{"head_dim": 64, "norm": "rmsnorm", "norm_place": "pre", "lr": 0.0117, "beta1": 0.95, "decay_fraction": 0.898, "z_loss": 1e-05}
MLP neurons of a small language model. Each row is named by its layer, matrix (gate and up: input weights) and neuron, and shows model dimensions 0-191. Each number is 500 + 40 x the weight over its row's rms, rounded and kept within 0 to 999. Numbers have three digits each. A neuron's up and down rows have the sign that makes its largest values positive.
After each neuron's rows, "fires after" lists the tokens most often just before its 100 highest values on Wikipedia text that the model never trained on; "fires in" lists the words (lower case) most often at its 100 highest values on Wikipedia text that the model never trained on.

L2.gate251:467441508479452475448465537497553503515474504469516470590407512517451541478481460487529479543483481454545487495499496514445510415525530519538451516414484482433538513457498509454469399500533509477551507458497495425521463503574451542517449448515513466430484469496480498504483467544534462494488515434424518537529519527503567569501469440511501501506492513486431510505446485467541459535503505446479516506506488432482505448521447514558489488463547418455473480473465566507579470462512459461456486495496471425381508461632544419486517422448543440474364558542425511539488583517507480526
L2.up251:574515509523571488465585505481492541472552483556546571498488408523537487538468442519542474503537501514416532482455480551527475560533517526514436395533520538522446514541500399436479564507569489512535519508453477521522460549483461499552520561486479421550458490447494471498398497442454520444507512537464471445521501463437595482457491550546508443482469503489476500474497458523434518488477489576500415497489511461487514471495520448447572540549502514467498464479557571515489466541480511449492459507518481485452491503500417539540598493475506591516539519485493439421436479527485490439
fires after: " ", "|", " |"
fires in: "3", "total", "32", "turnout", "36"

L11.gate679:522532433456527432481468409494468475444501489433513545463548505461521485490466422413466562445512495534499466510425524539512510419541465515494486452552452488509490534530469476509455530465442513546530567550561564451471558557530505514495482524498538502441493492535569460490464478478572451555493486510462541575522477525453517531521511492499501420512542507467488537497433524500526477545504504547541552486525455478516508538492526494541460486519481489433483518508498486466549561537547525515532453527510489464502500516536460439537512538514533559551561408444427417446497447453487527476
L11.up679:482495486493511451474544474535553491494501577536504540491544513505542435510410492499503519543475563522534468502498399500423544581584523463445485516528442522542494496448566468466431519505513525536560575527545461468555504525475586452479529531442559441552549493514536489517457448500586448476485498511569489534586548498484437515506534486501517557501478487574520412475518491490471467515484545545539478525481488511438504521490493470493502483498511538506474489514604542405453439448508585488470464549490462518451516492499490449570492546497563519548537424535477453449472520472510466580
fires after: ",", ".", "W"
fires in: "with"

L11.gate676:543382545459437516457540539562509429483504509518532557548441544536491483543430493481451570524513439504509533517502441482464494529485482503486487475576429513477443532451516475498474595533505498513500525502503495479451472538492558500406527498540484515416542517449584530545467468529481484468511447511508421509537480516504460452440516463519606546494498499512444428445465527516428478522473472522485488537474501493524456467522438493476496474469549503544487538533509548527525497514453508439474524433507501478441433561557532515538643547605525472575520468512497463488511421479476454488
L11.up676:544493513531497506540524435550492525492441486450510477486480545568426459530538459479429461508468539456493438541517454461491551488466585491515621549541451489520478594489520451516508538564525484525502595483523488529465477493608495516465506465544492473495549539404549523608487514493530492467559526498476545578536505509502503515480504495517531513484541435469484444480484453592458509544477543539448538500453486452474438510522559490491512501472528473475499462483473482506490526500539483567502444474485501460506456569547419456485488548505571493524496506466452495527410477503464422586
fires after: " of", " between", " the", " Spec", " are", " all"
fires in: "the", "s", "special", "of"

L7.gate405:445518569482514536499524500529505439491499493596494567533454541498534503473485522458488515498556520560503487464490505466476498531451494404462529490497525537577507538535558568481428496543484453493528480492466508557476500500450489568560465558453457507505507446467471587442506538555550451440510524437541477539554584569489510478474451505492426485501480516518459503452532447472488422441529472493496555544537525530536537537458500445483539506492512519548533495504471404461491469564512573498512440550514491527463508479497465400464532488487568501463508465453481503431460568482544499428
L7.up405:552503456496516463507452479527520506561510588526456546564521540451462576512476528430486465513536549470435499486543448529535440479473509444488487454604464461467529436501527538466480480516415511460507484500495505453542521476503451494596560482519495492500518492551549453558447502567536483427483542481502532525539472530479477479437546574487533477492486544544547560435481504567539506496441467462525518541537518494590501603437515444561546495527479531468507521453480470521540468545514475494450504535508521563541404556498527495481515540490555455433498483485518510500422422539532455426
fires after: ".", " (", ",", " p"
fires in: "with", "on", "pictures", "for"

L5.gate344:490503562502448493482563535492561416564520514529482467468432576426438449476486510409566521495549468542480441481507510524423501582493487558531541468476489468558453508543492464470529476593498473504491483423521449565599556495495449460457535478494480495504442435519464452521483459510549482522504463495564418475516529457445530530484516564473474491477514491535505525496558525527490480531486554552462624501480504496555518536520532518492489503468537551509473502480495466469518483539495547525484495561540474452465476468533524460555615537449437467523463529525448466483454539489549472480
L5.up344:518567541516450551511448495525523443589498492499491454483473523470479500509478576442544481532443505537445449439541457495478475539497482516456540513498527469498448533460511528477566530483530531463408550436540543586543581546477450494476598493514485518513502479408482472520442450456467501437484503511522516461462526489441490572506513504464461459528480457484444495440455524588505468557476473465516495496464508523456485493515497520498507542546580501505498464520497457456484472604482528510528524544518481529482483555499500497517536470465485506544481440470559518418448516521543578508
fires after: ",", ".", " th", " Al", "ib"
fires in: "however", "but", "thus", "not", "although", "even"

L12.gate307:572444528524428564501465466425497448568478480559505448546511451510522533549521499566411594517550500499539513441535507493507520536481501521495515498531492522489561470534487547484450563517484459512459557485501512572464579507541507517483526573539476588470445439496519455475498527460470540478538486507436456429501495491512512506492464538553451575482549583492495548504489469474479461495491483519516477518442462558465399428496460549464462556505551481447456554502501545515539492559472465507516440582534483507566509470562476456476459528546541545569487454483502486517518520477487595436
L12.up307:572509460488516519540509485551467514512539506482503488521514528545547475507540433514532535460453495460528465490535484495443576470507515469491508514553500539474550482468515548532469522396467493501486522471518494521504532480459521486558538498484515524451463476492548480552537508433494533455493517500444547489526524520408590538571498514545486443567468439394487531502486478412518497586507542476474548518389484501526558531487421493550525479475522531503428535494498536453498487598504483455519469482458551471473530519498449520500433548541494490445566461528437446513475473494621538498
fires after: " ", "0", "1", "7"
fires in: "0", "2000", "100", "1970"

L3.gate319:504527511526465481504472524514522521529513503471513437524504521434504537501455544539455460543489470524524532576496564528446487479490526572575430445466495483524530495458470523431554451513605506512501519489460529579500440510446439491484535512486486541448476503442519433501553492539465484428459498431434493494521532549555493538505577427514512467411394438493469526479517554512582476527496526503568479491482518519502478504559452465492544588488484439502487517435457536488592554503509500473518491545473493502448511578506556513429524533447498462556504483541578482469418493566502546493
L3.up319:566475557541441514411488508483523528559549486506491490479546532448473566492546567526484510453498469523487467508452493421563446514533516559516514508508463503541443460461553528560532547442492469507519490489506546570470472480489517492450470529472568486445559543489491510519567506517536515497469519460437494518471498509573596476531573458463473545509497416479538517530470538441538520538521444406485410440524531473510491502558432555469535496463532449543569460525484511482480567543537441479469459553500476494517496572528433414571535522475583483471530520516481460547533510474566486558
fires after: " ", "–", "s"
fires in: "of", "7", "e", "73", "75", "73p"

L4.gate0:520505520496495500503545521450490534440518450474537518485479519528525446506408530519445565470539490489491540583408524450555464517547506467508489492562471505499550444468506480418514450510512526574539601541485474438419524508464477549570550496497523459466501540509499588499531513482406518566427527481513513451569456562559525538551483489464580455427512521573505509477517508514523565473462501538479463511425499504520444529495468454519560453471491463449516517521556486515531531509542571472433494536460494498450523562433585481447561524501541450434452523438529457503479474535592555499
L4.up0:513522459495489530469539498502523514509522506532524425463523462519515529518457522575475527539528462454463460481512441437525475563496461469477424474500473468405580555536588533438480488462387510519540502527549539503506538484446463528500517476433476521480594483477488492450486485487514464547427449564413503508462455552534535464501555446484529503528437485527462539508455479553473568446463450571548457510473525459557509597507533485559528472571479429509508507450552501493608556555592517531485455427488487425499516547488559504495493504502517519489432546462482506423478480517484472582
fires after: "2", "1", "0", "9"
fires in: "2025", "2015", "2005", "2026", "2016", "2024"

L4.gate534:551380473501514544398472546446520471548514467461424431429516469562498564499449530462439473536426565476457541485455577518497499517484447430500454455488515528518471499433583538486558541504505428488530469504561529504494514408430567549442491537474503498523566462465522523488484488487506538459522468492515468473553547485483508526484475569499512537478532554522513504543477451551593529505462488534446542447535507500491448472533497509480502481481527509472479598466498515530517540505483482503489430489473441503565476478520512403538485454488530443456444514517450511510455431510532533477
L4.up534:468468437466533503457487515496509515537528436478466490487452432512499516490501565547442523527480526499431465404440494531484532486465478519496508550512472516523479491468536542473485557411599485516518459501578517467450534460405502487416539536495535527459520471496504499500481434497490539504444555525538519509514467536567547545492449521518532547483464524518440424525504453481615508448512478520432501471508527415546513465508554507468488519561496531462467513444545434507540535498500502480575458460493501529422447468530440464541483523490510482456498575464500476535435489544432559450
fires after: " D", " T", "%", "-d", " end", " d"
fires in: "of", "day", "dalam", "tadcaster"

L13.gate495:508629534487513493529565506576540542523509497532509463587516539551489472449528586491474522444523606490528506469556526434532552522549527476502524441494442460513562457509554483506461458516448522558519486495490464459478494511524538468461483485484488517471507493486515493497584530518584498447527501446567573436500496508477444494452454503477545467490510432497489512478518520493518438493448526570527451519488485490459494561494525440470507438494487462488507464473548542431531501499457475485503538487486492564498546518561458466485534480465533497512526465508459527486522482544511576469
L13.up495:548488510443465504494511482475472545511460516479561478471436514501515553490581463563497491492538533496502487563434537553501534502513582536502415479460412505481436512385482571470525476534461453531498474600564540514506482505529549513526514435512551440437566484527448529500512510467491494484445527487515470526515564507490556440535555533513594503517451441560504565450489553507520482509437507533534465411444545503462569450512560426510520467506492531475533514454523603488512508545493419509477484512516605480575499461513527414534490531522513521474477521450524500500450436465500450481
fires after: " the", " U"
fires in: "united", "royal", "louisiana", "s"

L13.gate608:515475469520496482453477555481560536542520532489511441531509517501505465514489417591510527582477487520455471490495477490511482444492638481482525471548479481511432537518558510453490543556515503479545467480493552488516519490507472516510506608504484477482559545515494458459524495540447527508500505472494514551541514493495544570507570478532522564550454426507476522462528553530560443506599428540453505523434509545478457421495464510544449575528513455498497566476568451553512478485482489568525491518488512546466475531466546541424453544533501526652456526485466503438499475509515494518
L13.up608:536511508458447499508585534475513525553456492515468474551505489530483562468496556476460476550534469538453516436468459506524422486450522527512425583522454498462505500561377528445503517457465548553560468513535484465516530463515492509451509489593521486528528441537486501615435407477510529526503530531498519510438505504509498523469497492548504540468557568511481488476494525485444551582507509544493535510471520523487497513463467486466557531508513471507500521521526494464587495534552482514490468459473510508571479456483432472498406415553485518473520545517452477507440452523431465514
fires after: " "
fires in: "4", "3", "30", "5", "forced"

L6.gate639:501448534502472494516555475576497520592559554511480473507426554539518460506421455536514536496498495507510466455459448499503591467458506542464442587439509538481516461477529538433496502472485518554490491475570553467477587401537465498508490506522500512482503507478431508533480506511450495473587431451493522464470441539507518529494528500521485506557495493498543431439492457407468510461576560568474397493490467438563430530512435480572560545519527468444473438466498478508552493489521533520485433543506414473469481505465544585453461455496596462517499537553460523530524528477560517458
L6.up639:436425522544501533461502526507522471471486523453485494534440522486510478437456440517523499561503499476418454498454510510442517479409460537519488531397463532552466503446508507497498465447511479540482464458588582499503580515512491478497520510479484453518500477522491534438452516505462505472510451530523525529451513474528462527445510547553426534500516475442491483468498524474492521492522517436497491542512465449476481513466443488524548507545472497551467448427450536481537531447519447501532459520550472536445453465535476525486517431453595509558522485535448569543579486580485493451
fires after: " ", " .", "–", " +"
fires in: "9", "8", "7", "6", "90"

L16.gate175:574549613497456532470509474497473541499496458486459477493501486553494563457434508573563490498539543505553531518590551475440421422490536538512516463495470405577478510457512508506471530517466500516449491491543478459566526511509488533499504547480492485511465436428486506576477505462508535454546452565450443498495401498539446556511467461497548426522403531519487502449513466524432452429457500501484476515495552504459528513524502506449494438491518551493489460488542518409542505530517504448479561534438547496474484470509498520440526483464612499471512561523503509546484501562490444497
L16.up175:517460573546539486503430461410511518479499478527572438474446532524493567548481481522526453564553501492485553540423601573430452505493477501450506481538493424473454567551544541488455486441485476430574546475533575526493493492512457545523522496436507491524505546495511491465511490483531468499538474526518469511512568563496548556491503488522481459524521448487485444526497484523525422465458505515578506526545490480475509493492450502538478542497431506493451502517485466554493554537438486484542445504410488536491555561505552518433528539466479573481518403574513545488439566554497498550
fires after: "0", "9"
fires in: "2018", "2017", "2008", "1998", "2019", "2009"

L6.gate481:515469491514449532449537502398519512493461599408490546479511483535554456508461459589464497516488483492513448519518514523461466555466459556504444451518462446466547525596522514478555509493433554496481533491493482423472549530529566478526492447508495512439473490472561452477522534536555502540525537501520561435606502472500530457522456447441486506497534544487523437539555545530477498501531495462494504464481531520477509465509460505538470466476435518457467525482473485522497535540506443404537527512539483511486551524390489489438549443470557608532530537582456541467508493553446525525
L6.up481:488537487522474521504503562443564607500475475472505536520508467483496415484512522463533528505483476467453497539410547477483486488512524512547377441476449547459504482464457556486544433520545482514515407483525528545486508496497437491476491518534536409453520476480477562520397508439439473511496443476562507463535476554485489544474440503543504542513476515513571547563495499509465448479498420525460486450537515602538529493524477546498537499529516450464428506507508459530499514492468470542510486504563502406496597442519490591489530449511499490539507494446533601511459490501473538485
fires after: " ", ".", " he", ")", " contract"
fires in: "0", "he", "as", "with", "was", "at"

L16.gate574:479531545542398500474455499454506406522441495568553525498557577457495475474497481492515478462570527493493476517474522471456413526459495460476512492509494488565505481544586464575537501465517509472477494555564465489514472542504434522453494510525473540449463557514488487487487544503462413502601464447509536497445537425477502442483507509446477533485468442569549457436472449491495538469521497527452441433567491453550557445494481487516540456497456486495442531515427469478557484473488553503524448545492509499514530432453496433492476523508513550495471450469490518442490523540461490499
L16.up574:599477458456471504540505468529416480505474513528531474529534468411515471476478536453575525491529431537535555553510491484448514524515615488483479496524454466551516429455455445473519536574498553486536422564484485445540549462563513551552464602470443499476530462508517547464524474579425523468527504560500476509577462484462527532506551520548503428571555518520482459443515479515493450412516490464428498532515517524522467545496516525550509574547567418550491529492533456509421444544523433503525443508490473549462513515506508450512479421500478471471517521550481548453534515511429490477
fires after: ".", ".\n\n", "2", "===\n", " ("
fires in: "on", "in", "august"

L2.gate570:572539477525508506481524569535518552479536552504550495498500534435571540547511512563499515545438542539480508483497491495515516469516476467510467466471504465454456459556562452464557524463491460471504545519473498505512513405556560528488486468527497565484457469444533447489529447433428612448474503532406514504493440550522487475527443478565498488566522483537496506529533547580461537529500550588507543501479488497520502552539481570458582507479490503545475610448525498501479455529497462453514537432444539460530512509471535484542422533459486538454481547498474510503482499532498484525
L2.up570:561493529548511485437545476537512472509546590525558523503476509438559459463438451552554463506424504527540579500470485532510484441520460461485557426470502462457511516537484525542619520541437533428525522476473500569437471475494450547551515492502484513542474539569521519499506475444519523543537496500532525469460468506482547451431470526500476449511530488521498536503528538508564506509482509586479459496474541447507507544567509586449530475480477480556506487460474508494512497454559552485555510477538460464508503554499491529561509542517522495473495473451559469446493544495474477526
fires after: "2"
fires in: "20", "2018", "2017", "2023", "2024", "2026"

L11.gate690:500459514435594497483474545606428452525537513513517536571527508446495533553542496478397468415521509449490569503491486459561500450484491458499609495476495559411508558412502459555449532523485505474424551483532501500513523496521468546437542470454545469506556529447531508478477452430561550537489536548476529473483472466447495551446463489518529507520595527548500484494495530494455573549483441567501528488459471520502489513497545567502469524467474478528512454555543494469460489508454518543442564487441487543483508593506482486446429425566509449506468498470515519506469490536535527446
L11.up690:489436479483467462497472550533494517533464423404486523452455489469541493442523570464505427463513563564493542607463490471536482494453515482463551481472499535510489587517508454503503538468423496501522525465454451556560507537552530491497480434401460521607449501511428495534478480481516494516512500510517485504480444495501524501424530447525557536503561560519463472473512538496433460473485539497496487512537531495498509468514509431449434522548463538560509514535409522579487540512513519548497445550575493495538453538475445527518470518561476481539537506472466487559429509511521490419
fires after: " in", " and", " of", " by", " In", " to"
fires in: "the"

L2.gate505:479481525484536494513485515468456568526453599478462471481486469449547505550448510530473560517499469534461492435585565530462529491485462510482460460465498508551532501529588489409534534539550464526457473461533529462523526470541507483510580541516508506431456525473477516507548589519479448412582480462546498477470546569470497447437530475515517466576486470477444523410544511535520492541519465465458513540464472540519589505507482469553502566533437546474516458498489480479542550500468461463526475476567453435469506477482491526477531477494473493492536514519468471529545453485506493515
L2.up505:547529463468467476459499460428429516487476534534511570517493430457540445508450555576545505501505456529527538495501434519516572446427491426551518441466533477492499554567536458466397439524438573481522407530410506437547512485523531451502572535521455487472479498544486457520532540479492525513423526553432481480535441504455492549528419512524576457523512522452435471482539478529497549505495465491479513509504547603502490484478529507578512429413436524548525505508534508535421484463490472480488514541489466506516524497474490545450518460538497531506475491583491554500522514460526498537
fires after: ",", "."
fires in: "which", "this", "what", "that", "whom"

L9.gate664:569468534461581514551549580445433506516457524589466532490469446498518532540463532524539513515489468531551495464466460554448504511443413387483460466471564527452514489492458522497551528540496536574497552515471468536484451571479490474463515539489547531517456502515461507458514511473609518530467515538471542451569458483510580472562480475463447523537489477464509414496566545521439502556440492455527503488490497515501522428490463466564390449463485486538447461515472508536486535533513482455523430523492475539476433513535492434488548447498490509526475517483490508457466483428516504491
L9.up664:538451555457588495509453460538460490385501469568545461506632482524520507508498462512525512604464469557459514494437491445501550492469479484392455503522554586519474518494475463417419473441505531480535493475487522450516440508483495536485547489512549538527592499486480518441555514532440558577448518509497536471532504510504542503473486551470507560532523524527535446562471510468473542569489535484508523554454495539539502479554528497416475448503498463474566532538481458525505431557471479514439500492569458508539510517640484445473504518509573534486535498534517517439431534485469529534
fires after: ",", "."
fires in: "which", "that", "it"

L13.gate106:526459499508501521484561457455470521484512448476584474503518563473537526466476506472540526559597500499497368503509451483548511449485496499451519515524484564527495509524496499505418515458498524508515451476534515452508498497523565555583496513470456609427488459417529488562505524516492465444535458506487529468586505470549503513515490457442396520518477553509472509492453493555517479473581485456527521479483478501403491463532444445500517486493495428526514550448473515518519508580476504478491451517481419477505580529509479496514483523550471495460491563582466512454526468457512499478
L13.up106:591513513475556535463549433457499444492511454522479495507496489477506472575469568572524474573469505549557440505513423508559548514538512517461439511533458532426458515493491495449440537448485459519521534450556508583488488455511425525546549450512544533490480478551444492556529449409474484487498483522481471486484492489450484456471542441600521484522524533522488506491476517426526550433539539439454505539471566506502493443527521492493576472510494469470511511488487459506488518493537558468485536431506583510439475511512527494605522522482491545495479482496514525512526495538486466489
fires after: " ", "0", "1", "A", "pp"
fires in: "0", "and", "appearances", "2000"

L11.gate114:475430607569501487492441538480474538536378508564460529495455485451472444548440513508425489474549496415510526476427498508550551499476519557482551491510513483493548515476481535490486541561426518476493484466536441538439499472517440553446456494568515463513511527491486543408474451490455540519486463431482524542438516515545521457489486535475514494488508447468526469483484571491431563535507538509481543530501508480528529535444487451517482417463466444513562526527540549488538484512557464441517545529550527466388534409516510483482500481446511476499492516511527463480401542433501494541
L11.up114:516494557497543431513456564506481510529475526436502495493470493541502529473509482537491547536537555461526497542393474505535493486448483531433502487537468473443490496521481440460555582557466566560436509438585387509511565505472559531516471470524524402559482524523498519531455455459491494510506510475466500461515489459571518514540464510517467550461524407496458461485456512461520533577476522475464486575513517482544514499495459442644524549482572457510533461576580541537594466470470546518574518445581520542428529488487495550508489539442499448480457514520538486518494489499505479503
fires after: "0"
fires in: "2021", "2023", "2020", "2022", "2024", "2026"

L11.gate526:514527538460562463500543433473552519486479485517541470573522420439477549538487464465505543499592442461571527530489493473581452507573537445550466545478491484429503418464497513491479443507481496512444465512406567457438514500496510570470445539516484538534505531483570545485550504545431496508593507417407520505521483517489597469508506458576574464520478501512467467471574487546468453518458507518455466525552462475502482537460548516491521494528463521528461455445541504506509469496404496476532470443425519532515506507445517442452463557468505507522473531513543469481483510508521447538
L11.up526:523502432504507484566523524472545405542576493497532446476469489447537462523499461521551425551509510556581550512517503440518520470423492560488511491446560551492566527412514543518460479503545445525502561518511538523484524448489443553489576545492481505572450520476571480545456587483480496496562438416477469572496522498435456527473492450425521527459452522500500529480498547551490461465531522461496554477541498447516451492404521510544535507470513463451540479425488479489494502456518548500565537464502526503537542449495543449560488534485476535500437487538489461498503551511521477481
fires after: " at", " of", " At", " won"
fires in: "the"

L5.gate456:440472520467477507529521494585514534481516544542503505501471495504444487497570547425479443538491589533490506487454538542502529539502509520476524578510490512457510525461522639444498484533479513515537510393578478489512504481531511464483489458473546493461541525501524454445507455530540459546403434476468520480451454476496555511575484539403430486530504573471514511522482466503519468553488540500481433451507512531503390495450435473502538514487457524462546445493491554538528512537469526517484495474518553512480463569536508474447461474449469508455497535508455505475481472497498567472
L5.up456:500521484494440505548488468570534515472499493499507457505541488499462490477586455481542509540479506540504510490579479472509477529507461473472567486545473565462426501459553435454526488578470574538529489512465412532502561456474500566486485494493494577422521524533571450513559543476478489562438503502458503520528562571474500575482435430462493528447534601451450492475430493526503485556500511476574490419487505585496455535543460517494479471461446508418490488485506574535459478525503509479544551401513447547564576505498483486460502467517451508474447498516505509537503449450526498441
fires after: " ", "′"
fires in: "0", "1", "14", "11"